Weights of a small transformer language model: 4046 steps.
MLP neurons of a small language model. Each row is named by its layer, matrix (gate and up: input weights) and neuron, and shows model dimensions 144-239. Each number is 500 + 40 x the weight over its row's rms, rounded and kept within 0 to 999. Numbers have three digits each. A neuron's up and down rows have the sign that makes its largest values positive.
After each neuron's rows is what it responds to, as a language model described it from the Wikipedia text at the highest values.

L10.gate554:476569472560437472511500484490462504476445496477506440448509472507496495445490510497531528550497539481567441538472597533469514524494510482474584505533471537547504539476477493429479488521519595579524516477445478488565497503418531484534550541460490505497479465514492543474492457469549450398
L10.up554:547555485566549538519519519505450513608450491491490519383508472520497479511550535498450536540450497567461529457539486541548571495467512506465493505523461489613568571403459500487575423540479530525513510495463451546490519495620560505569458514423523519469430527516453497553537462530532498458
Responds to: Opening pieces with an l of names and words split into several tokens, often Spanish or Romance names in lists and tables, such as Al(onto), Del(gada), El(vis).

L2.gate270:450502542515504455513485496459577503477566501495546501497533499518526515475533544494527496500554485472529453465402541431567529434520563505464499540513485488487550560461539497557543561469449424531487515486485474515474438518547482517466473551506557474527519508518432429479404467512451562445
L2.up270:457613523459533481457465533485547537507507516427542451530527497519509516481542546420518521492469488517499428431499509436540506536456551507504584480512522410508510464428551530559510504470469514507517477441465510461509443506535504489426459540451480481545530469467510493426479543509497551428
Responds to: Content words, mostly nouns or word-completing pieces, right after articles or prepositions across varied prose, such as gelatin, village, President.

L2.gate177:474465558557489536545519504488511477516497482462479549488420564535475484451484361474582466525501422524573493487486501468522413495471460521472457479568522507455524531486548563541534535540535499500488534482467522498519467558472478501421486487444448512472510482480508445479507515483523516509
L2.up177:429493500621535485497539533491463454538497510491495512482442529475416543457521478527496521497482536561486459459526529495540496531473496535518502450595531514518562525463461517526473511498513526597458512512538544466466524480438499451444498500428500419442518476423500476478425530501471500527
Responds to: Words naming competition formats and tiers in sports results and tables, such as singles, Premier, Division, group, round and Result, plus colons after team names in scorer lists and list dashes in infoboxes.

L2.gate657:472439551515551555532492500547539521454448516500506467435519402540483535472470531584461569520560566583515444496545421453490499491457496505571474509512538502455575545481501492478511456559532424455534444408484481585506481500504553529466505559530504522525490571495555504519533484474480474542
L2.up657:568457509497528483491500495549487455525511479542510436465490525530527447505565541517474520552535547537480481485469466462505518454457489466548408529454527445462499462561535526478535474429574513460540523387494455570639469578500473506571488504519503497480526511535529489580453495491463490498
Responds to: Later digits inside four-digit years and coordinates (198|3, 202|2, 1|2|0°), plus "or"/"than"/"via" linking alternative nouns (features or attributes).

L10.gate219:462572497467515474517512516479536474478510502570551470472519514458460497463471488472493569557547550409538511490506478433428567516451478511547455520496505489472463449494440566458578548468531513523463514523507446401521500499465532531514562515437511444397522572529585436428485480510467531448
L10.up219:497467459516445505536462462446484498470474563499434509436580497460464581422496506496467485521444527449558431436438526506553498474493486537497462447507480476504503486474511492480489484504528507497523502544500537420426493541492564539589531556553569422470495503538518463525470465466451429488
Responds to: Main verbs right after a subject in biographies and plot summaries, often phrasal ones like went into, taken over, became, born in.

L10.gate700:532490617563434484451496446578441444526484488493510533582521507500509478461474494496494481571509490565540524526520500475508509465424421508442431495526508501509467519514496468473517503453496515514484586453521524496499476448519532514479520492507467454570509522420538508522515533526417577534
L10.up700:458517414492524462543429533490536478554514519530504424540443490467479460503556507466474502485457543483531507508520430433483552535543511576494506541472506534480534465431510508461521449514533555483445420497440585456552516541475523484496543501432505497469557568534444500564519536478540604491
Responds to: Word-initial F or f pieces in institutional, financial and sports names, e.g. Fiscal, firms, factions, F.C.; weaker on table pipes and adjective suffixes like -ical.

L8.gate11:494526498471507443474513522448434508493453525464507483457490491412488518451452488397514536523451449489465494446433494517556546526492489545450509547523527516521521640439548500516505445469504476513458451550527489564427524418493501506449549554425524422502413508490512467392550532499482480460
L8.up11:501518595499529496443478541481461444526534494520492447498532568552513473539472529502476524505478556576490512460505526503587535472456492515526534469524541489481524531490529472480473532573493523536473518476519494506388513471450439452442536524494456475483479491515537435489515438457478579483
Responds to: Separators, digits, dashes and column words inside sports result tables and stat lines, such as pipes in box scores, 1–2 scores, and home runs.

L8.gate345:442473532460491499518508443558501519534494502490440549487518499521480493500503513496473518471525507603509496451502452505408516506502488535527460493507511597470469518515499443572605490483568430494547491530521496535509473553517567527538492503513491489479569496500480546618464524456529481488
L8.up345:507445483474447436500567518489490451586546518505484485459530479488461519499471532546433437480463448565560476516464396535554522527527453493467397456566545481618437581541439472554518496472544465490544481405528521485504436582486477531530520496449514511457548486582472451491500512472535517574
Responds to: Fires on "and", "or" or a comma right after the first of two coordinated adjectives or nouns, as in economic and technological or temporal or spatial.

L8.gate177:474473497507479611507526560550506480499481499520507531499504536492547502485406493465489487536437510494481459482560416449508549478537544436383511557496480506508489552491532533548540480482513509516538417508532539463499585471467561556476521548496557508540456499468519510527494515479488465555
L8.up177:481566485546531473515476562558505476549451469496442490481493522542441524456536581516542474570498509482477398456578507461463547562488489573474570525500501492506485494520556506493541533523480551550483549544463446501554546478528586571437471539435486476474501466521538481542576480563445515500
Responds to: Fires on words that introduce a coming proper name or label, mostly right after "the", as in "the name", "known as", "the symbol", "the Great".

L8.gate415:410513548483536492502458490467478431592591509514588585541560513464458492471531499431492544511466468486501465519483502409461467460514506575496442464495542477493471485518445499433526505516549499506475469493540532445497545492547547478458476498504538518479572507499531523542522533462461538495
L8.up415:451469564519530516485496411510441455452523541485580469478556491507498502525479495400555463524514449502462524532448421528554485493466475492508513464431438499413522440508569551543542539474498561521501490421482544484532530474557503476433510464550489513530518530537472472516531555458462560483
Responds to: Final piece of an abstract or category noun, often a suffix, typically before "of" or in a section heading, such as thick-ness, Leg-acy, found-ations, number.

L2.gate6:514416485489482562577559457503478533468493523518521580536540534557481484511475487512495550407507555527534486490472510484514516462510533479533512510432456496495486489513508489444461487468558467532527541507489551502479569534427443485535559450519459517450549494454556465444515555484499492538
L2.up6:491456498514498530538490497553535503467498533482503532549590526463521479456493527487504585498481540537440508482505525514569521471595495462525508514423509492544512539459513459440485527461533545408530450498486563486503543535423396485479530495488496536478521498503478493472533536455448492539
Responds to: Opening piece of a word split into several tokens, mostly mid-sentence, especially " ar" (array, aristocrat, arrange), plus " res", " ins", " pr"; whole words such as States and Date fire more weakly.

L2.gate554:568532450472536483461500456454534553625504500491493508511496499430453467435428471444506470537510557535567411502514479513591526446507502547514472458544484506485459509526482527540511471538488511519522500502487474459466496501498528431560502501474498567484427569512470499432502463483500464536
L2.up554:560518513502513502505569532507533503511535516497475529521444492540513499473528430456528531558501575535544472533495491541482569483567558510518507466507551557562446480514501469479502517541506482472505483515475539553493577542501500436520470443470571532443433584482472492438511501483489475465
Responds to: Word-start fragments like R, L, l or Bl beginning names, abbreviations and words, e.g. Roland, Roster, RPG, QPR, Blue, lords.

L8.gate553:381511449498443486528556510490489531579489494438524496562487536468534561561523499573489539496454413464483487499540473463473466491527503481467433456498391392500500453452509486467476459559457467578508498517509536505420493448504419497488488528460514535554472503461498448517510504616496474563
L8.up553:516526501511485506561434501538483599412512453532438484456528552542480554483486515531507533551441530482504458492525462580508461504543441504449467523542484393570503491462522509514479515471458479531444510495445537498448515520527459515566479461565451501471430500467486456523514517562537528472
Responds to: Word or particle closing a verb phrase before a preposition or modifier, e.g. carried out, set up, as well, shown, located, held.

L2.gate126:515487539517439456463566476511409431468565495494572475471481524468440559458475513485454481516531524561452520505491529521485505462583612476521523515447559483558497540398510453495495492535526576467460517485479445501434503495472467463573512489548475553596520524427506475546475466495459505470
L2.up126:452520545431469531513535526531565497492525486530573514477577523508520456456541488578495471530492518480431528577471536457541574497541479469515548524431491583546499455467521467518506540494490483560517494495447524476498494517441463496471538447536459527553486456515487474490462524532522564463
Responds to: Capitalized words starting or inside multiword proper names, titles and institution names, e.g. Master chief, School of Art, Civil Liberties, Red Army, Star Trek.

L8.gate703:430438486472484419530455477519463454536487457468482522512487544495464463483533457480503562521496502482434484485516496578523521546514449539451547495470465517523518558515472504416528513563539478489568463581558525508402441505508483458491532532508530494572533529542532414522440521560475499479
L8.up703:452562437488459477468495499526491489490500510528507522509455553581557511499541480562495501534532533518547492452532463590548537536486451563470549483559510433488589520490461580441601509450496571554482543518451527495432479512548532514457474542494513514520543463491540520511496449539477517495
Responds to: Opening or early sub-word pieces of rare names and split words, often al/ar/ol syllables, e.g. Mal(colm), Sal(vator), Jal(an), Al(varado).

L2.gate368:476528499497454486483465557521493496488446547511544504516469534594542563458482563476505449574543495535544503502487386478557427452488463546547570498392529577505520510451566504457490531490430479392546502462553506471490519533446501554484516553447497488509553494461502515540660518503435447467
L2.up368:487480493570520497511552579495482544437536549520503488628545553531538564458521575476512493549563512504533474479514484426533463492418496413539557544439494608536554533520526500493478520433468497490547585472484488541550539470514451576544492494404514420462486531469555482477558465525466454460
Responds to: Nouns and adjectives naming a field, sector or activity inside names, headings and lists, such as Film, review, commercial, Finance, education, Drama.

L10.gate177:486440503553531544509455540453560480524505459494505522477496522467573492488572500484492515448446493528440478521456452652559425590548488499585544487463512503530553491468479399467446483443528499485517476502581554465492510481445475506452546447503471498476486493467478495465538469510510462504
L10.up177:519511533457443462526498465505526499544452520505564545570450424533482570521471532429474475520495477483501486441551426561578429490564494494512528516463537481510509466560505496556411499502512485524538493420474543547497507539537545388521534467444469516516578466399523538517434563481502503548
Responds to: Fires mostly on "as"/"As" opening a new clause or sentence, as in "As of 2011", "as a result", "As part of"; weaker on plural group nouns (civilians, leaders) and month names after dates.

L10.gate621:510485417461444434504504498501499474533538612507450523485479510471544458505496540439517497510509552532517576463462485446548408489485524490512490467484502475487530494501527463445511494485494542530584500524512463478510571541468560531518451510543538523480400445534516507479472523496482470474
L10.up621:480483517505507472436463551469515450509483563477431484533503505464446524520535481452481520474383551557451531472470544493459436549467529424567565507399538616487499506473473466506514497493470480479495501523581515536439563502448503536498521480553459529564501507536573505511523518547516581478
Responds to: Plural nouns or pronouns for groups, often the sentence subject after the, these or a number, e.g. settlers, characters, teams, they.

L10.gate97:521559439558494435485509509511498471524572475543546506461477482534447550467480491524423482518447455454537495553477387547491559518451531501444516584498423440472437483474497509539507481463456470390494543555442486547443520476537517493591549522488506465513492461474595453558492503495440426488
L10.up97:597574441519480541464503477517469503573514577513565524503502521557562488523464517527462578515449476488535436513521542501531472489488555487472478539515507488477447469523544589553543505489451386443520511401495540461460484461398569503450482484501446442546569472477552485511543517453553414493
Responds to: Past participles and verbs introducing a date, place or alias in factual Wikipedia text, such as born, known as, released in, opened, with weaker hits on numbers in measurements and coordinates.

L10.gate579:583499496442486504455485485550494498494520496450494413582425520498557468452430446512532478560510485520449438493504517465460455517449465530515507541472461513505480443504531484553458523486513441537457496496493455476560504458526474452487438535505530579544466452564510547452490509473496504514
L10.up579:519497472438474497545541485571485522491478508442454447504437430503467435473483504423524468513454504482479434436580493502440566480513465475492523541441516461424496450523524566557529498497519556541510545470422528546559523461554507518520452480428528527465474517518495537453452455450440521528
Responds to: Word pieces, often a single letter like R, b, r or c, that begin or continue an unfinished multi-token word, e.g. for-b(idden), us-ur(p), R(oster), and country codes in sports tables (RSA, ITA).

L2.gate426:527557590552534501416529526531534471440525467491522523452551492530541461553446495458449501529514555534509493479473523527478523519440498474492483542507447489478521481444544516559464532485483507558468512511516531528465575469474472505504533521514549474439464530399513475475465483539535468533
L2.up426:456508501519530464503519512519607570466556503501561474538449565492468495482518473477463436520561511544532498501499543530496495510538502424505519496523526481538433515416531492574516495453543538505473524524589568476509433522528511424491482477508564493467428528496468441500473504513541499535
Responds to: Nouns for a person's role, or the first piece of a name, coming just before a named person, e.g. character, actor, girl(friend), Car(son), Mrs.

L2.gate403:511494495467469453500460426495489599427508496540550416465571469539458433512493513492492478561426466484551490506495541529455458445457479535475531435548484523508522488557556529429470554479543478547512546480491495475463577460473523500440507499526513541540493507522442518520542517438477491470
L2.up403:501487457513509552485491518561463530502520496532505614506486469543519513503478511515526491460462520464518422543466484580488492533447473536480487461513531515512474458496504551571508451483526522490480543521443460517506593497466548508478534578540517564518553492485534488547569415450590487480
Responds to: Mostly "known" in naming phrases like "also known as", "now known as", "formerly known as", plus weaker hits on words like named, back, moved, history, and section-heading "==".

L8.gate17:503491488577503498453524471421463528491462462465534527508464577522543432466496467534516511552489615498476545511473498461538530483560506542464473539545546527448495559596504441456552499514471516573523485527539533541463457559454532482508519463541569469498496533519539453455464503436486493479
L8.up17:501421552497478489496469512430457572505409494541570490551565423528552498400539467508468484453515489497430517600558537475468433445539526504462509499517392508509508541438492479457492543482484436478441606499483445535498550533526537421512508537438531525485470502493507552464499465476567503463
Responds to: Fires on a capital "L" starting a name or word, mostly surnames after a first name (Ilija Lupulesku, Eli Lilly, Gene Lillard), and on bare space tokens before years in table cells.

L8.gate178:389489477558541537491534534484527489483467523496539536537499567435470519504440519510553542490440623465466462456506526529420441496491457498438518490467545551485434519451557428511533543526599438519452500484452492467540460449517490543471460442458555472523461473478476489548477537552495557425
L8.up178:480525487546504431440472584517473462545451469547602526516453516507503467444512491562453548428481508500505449549410599454498514482481507463474476486486490546561518487504501404504459567522452538545491469440504511473547530484499438509459475448457545578521429469476497509528517571495532473458
Responds to: Digits, especially 0, just after a decimal point or colon in coordinates, unit conversions and times (47.6025°N, 1.96 m, 2:00); also sentence-initial "As", "By".

L8.gate77:507504530456551477454493427457515438516529556440509524602511483452562539539499524499536431468510527565540500515530492463520428554544491539548498538483509446522517497505519526460486489454474507529546453520494491491456601494477483480462555563459507513546483506518617539485536546518518504436
L8.up77:486524438478410427539440474488471492539524448483570496503495510483504576473494528443506531447447475539492514514530421477504505491538479519485525510437516512528499525521559451539538501490494536458499517499511537591431592462505542464555512497456510478470440506525537491487439515556525516532
Responds to: Plural noun tokens or plural suffixes completing a word, often bare plurals without an article, such as st-ones, subscrib-ers, works, songs.

L8.gate384:514463488503512437547562418459520511525482478533538442471437464571501478457547487550513513490476485499462449445429477550422476587430478454499528531479497464497552564459523570514467438511506522508478534518508571537552472477495541495481451550485504468454566493537446497476539489533544439523
L8.up384:440485537502495525549509470502519564470500454539505462466531513410488508447486494475542503549476495507525451558485558466531401556496499518520503503564510519550463521466464531544487513569482549465523492532565543538521478482416486468480535514471509438479492523558493517419529521548436522461
Responds to: Nouns naming a person's role, title or relation, often the last word piece, usually followed by "of", as in inspector, daughter, commander.

L10.gate42:536566478498515466498464498524612539516555457417442516525434539483472543478543486488440456463455436464525458449462529529470582503437480513466461463501488485505516447443546549498487482537484479531518470490446481555453488498556464457495519522527520489500572468462507513576484472514504512543
L10.up42:541467449489462567548479468470533411526467493496483460605482513563496572472481506478511502491563476402509489453527437497481460416515541574485479449434534495526535453413511487534466485486485488467538515460502521506485583566468607491485519473504514521467541484553522445510460455507491429542
Responds to: Last digit of a four-digit year in career or event histories (From 1992, in 1941, founded in 2012), plus words just after a date.

L2.gate522:474500503515499527450550492551492569486539503453545547474505504479521510499540486535480437520479497549507524451567581547523502419495529502526527490514561459522467454514493598469475482548474492507536477504425530518502483467507507520508568478454443478511504479532453535451495528501448515588
L2.up522:551492496510490564519492532492508580464514477504570529556510484507567479518508500535508501548506521588496526512466487481502501527474509485425596479437479459484531451483457463488603479607519479529571470534443589606472525482519515481519576507408490488532507550453507553511505452515536463560
Responds to: Short subword pieces, mostly vowel+l like ol, il, yl, aly, inside names and technical words (Boels Dolmans, hydroxyl, Bolton, Trucolor).

L10.gate590:497528506550464477513454483516473513536543472488506524524480498466527440498510562511528475474447488467545538551532511560421450566536508501487477408524519548433473470554475540467480510456459535465508543402483488496513457452535506513483456542543474561476563495494481468518543527413501513512
L10.up590:515532469536516494579476506519487527526536518481553542525535550461539431454500541510482464452483477563532430480435466510566519428484515531559532507493429548465454454514456468414565547523531482490518451440477500496545544426534564454423574412534466482467446546485461460518546489442462474477
Responds to: Words opening Wikipedia section headings after ==, such as History, Development, Geography, plus abstract-noun suffixes (-ism, -ality, -racy) and "As of".

L10.gate8:500534591446499438497557508519529496551452458445459438489529502569506530480552483491498439450476487499514425506468561462510479585498482390559573495538521423503544488534516591529463477532452490477490519544525549543478535547498479444519517489469445437560568487493522481451526478508498505542
L10.up8:445482445472463429482536548470580466520445467509607475481493562532493478567532505574449505459520478503524455561478443452489453535529530511413511544584482461467469544499509454529487516565509486471520527487488482466452403501493421477499528566420475444489518552469515504503494517503475544481
Responds to: Final tokens of nouns naming a person's role or occupation in biographical descriptions, e.g. manager, microbiologist, speaker, sprinter, member.

L2.gate115:468476561511495451439506588508503470484531497552521474560431469473518450491512498471558464533484469495543499522501496459507496457462447480509495456485520586506519452501465494520546452486538504483515448540455514485532552507478497542481553496544484427467424451528496474488548468468556487448
L2.up115:539536451507464562458556486396487545495522497442470478454530474517508559560503503471509476448515449502554422480484511545570491484509581492494539565500500510511495532525529533543505497553501510520508494562557503458483566462463493513553531519464488561476497520493475487533534479495515428515
Responds to: Mostly the particle or prefix "up" completing verb phrases (shown up, ended up, grew up, upbeat), plus "well" in "as well" and music-credit nouns like vocals.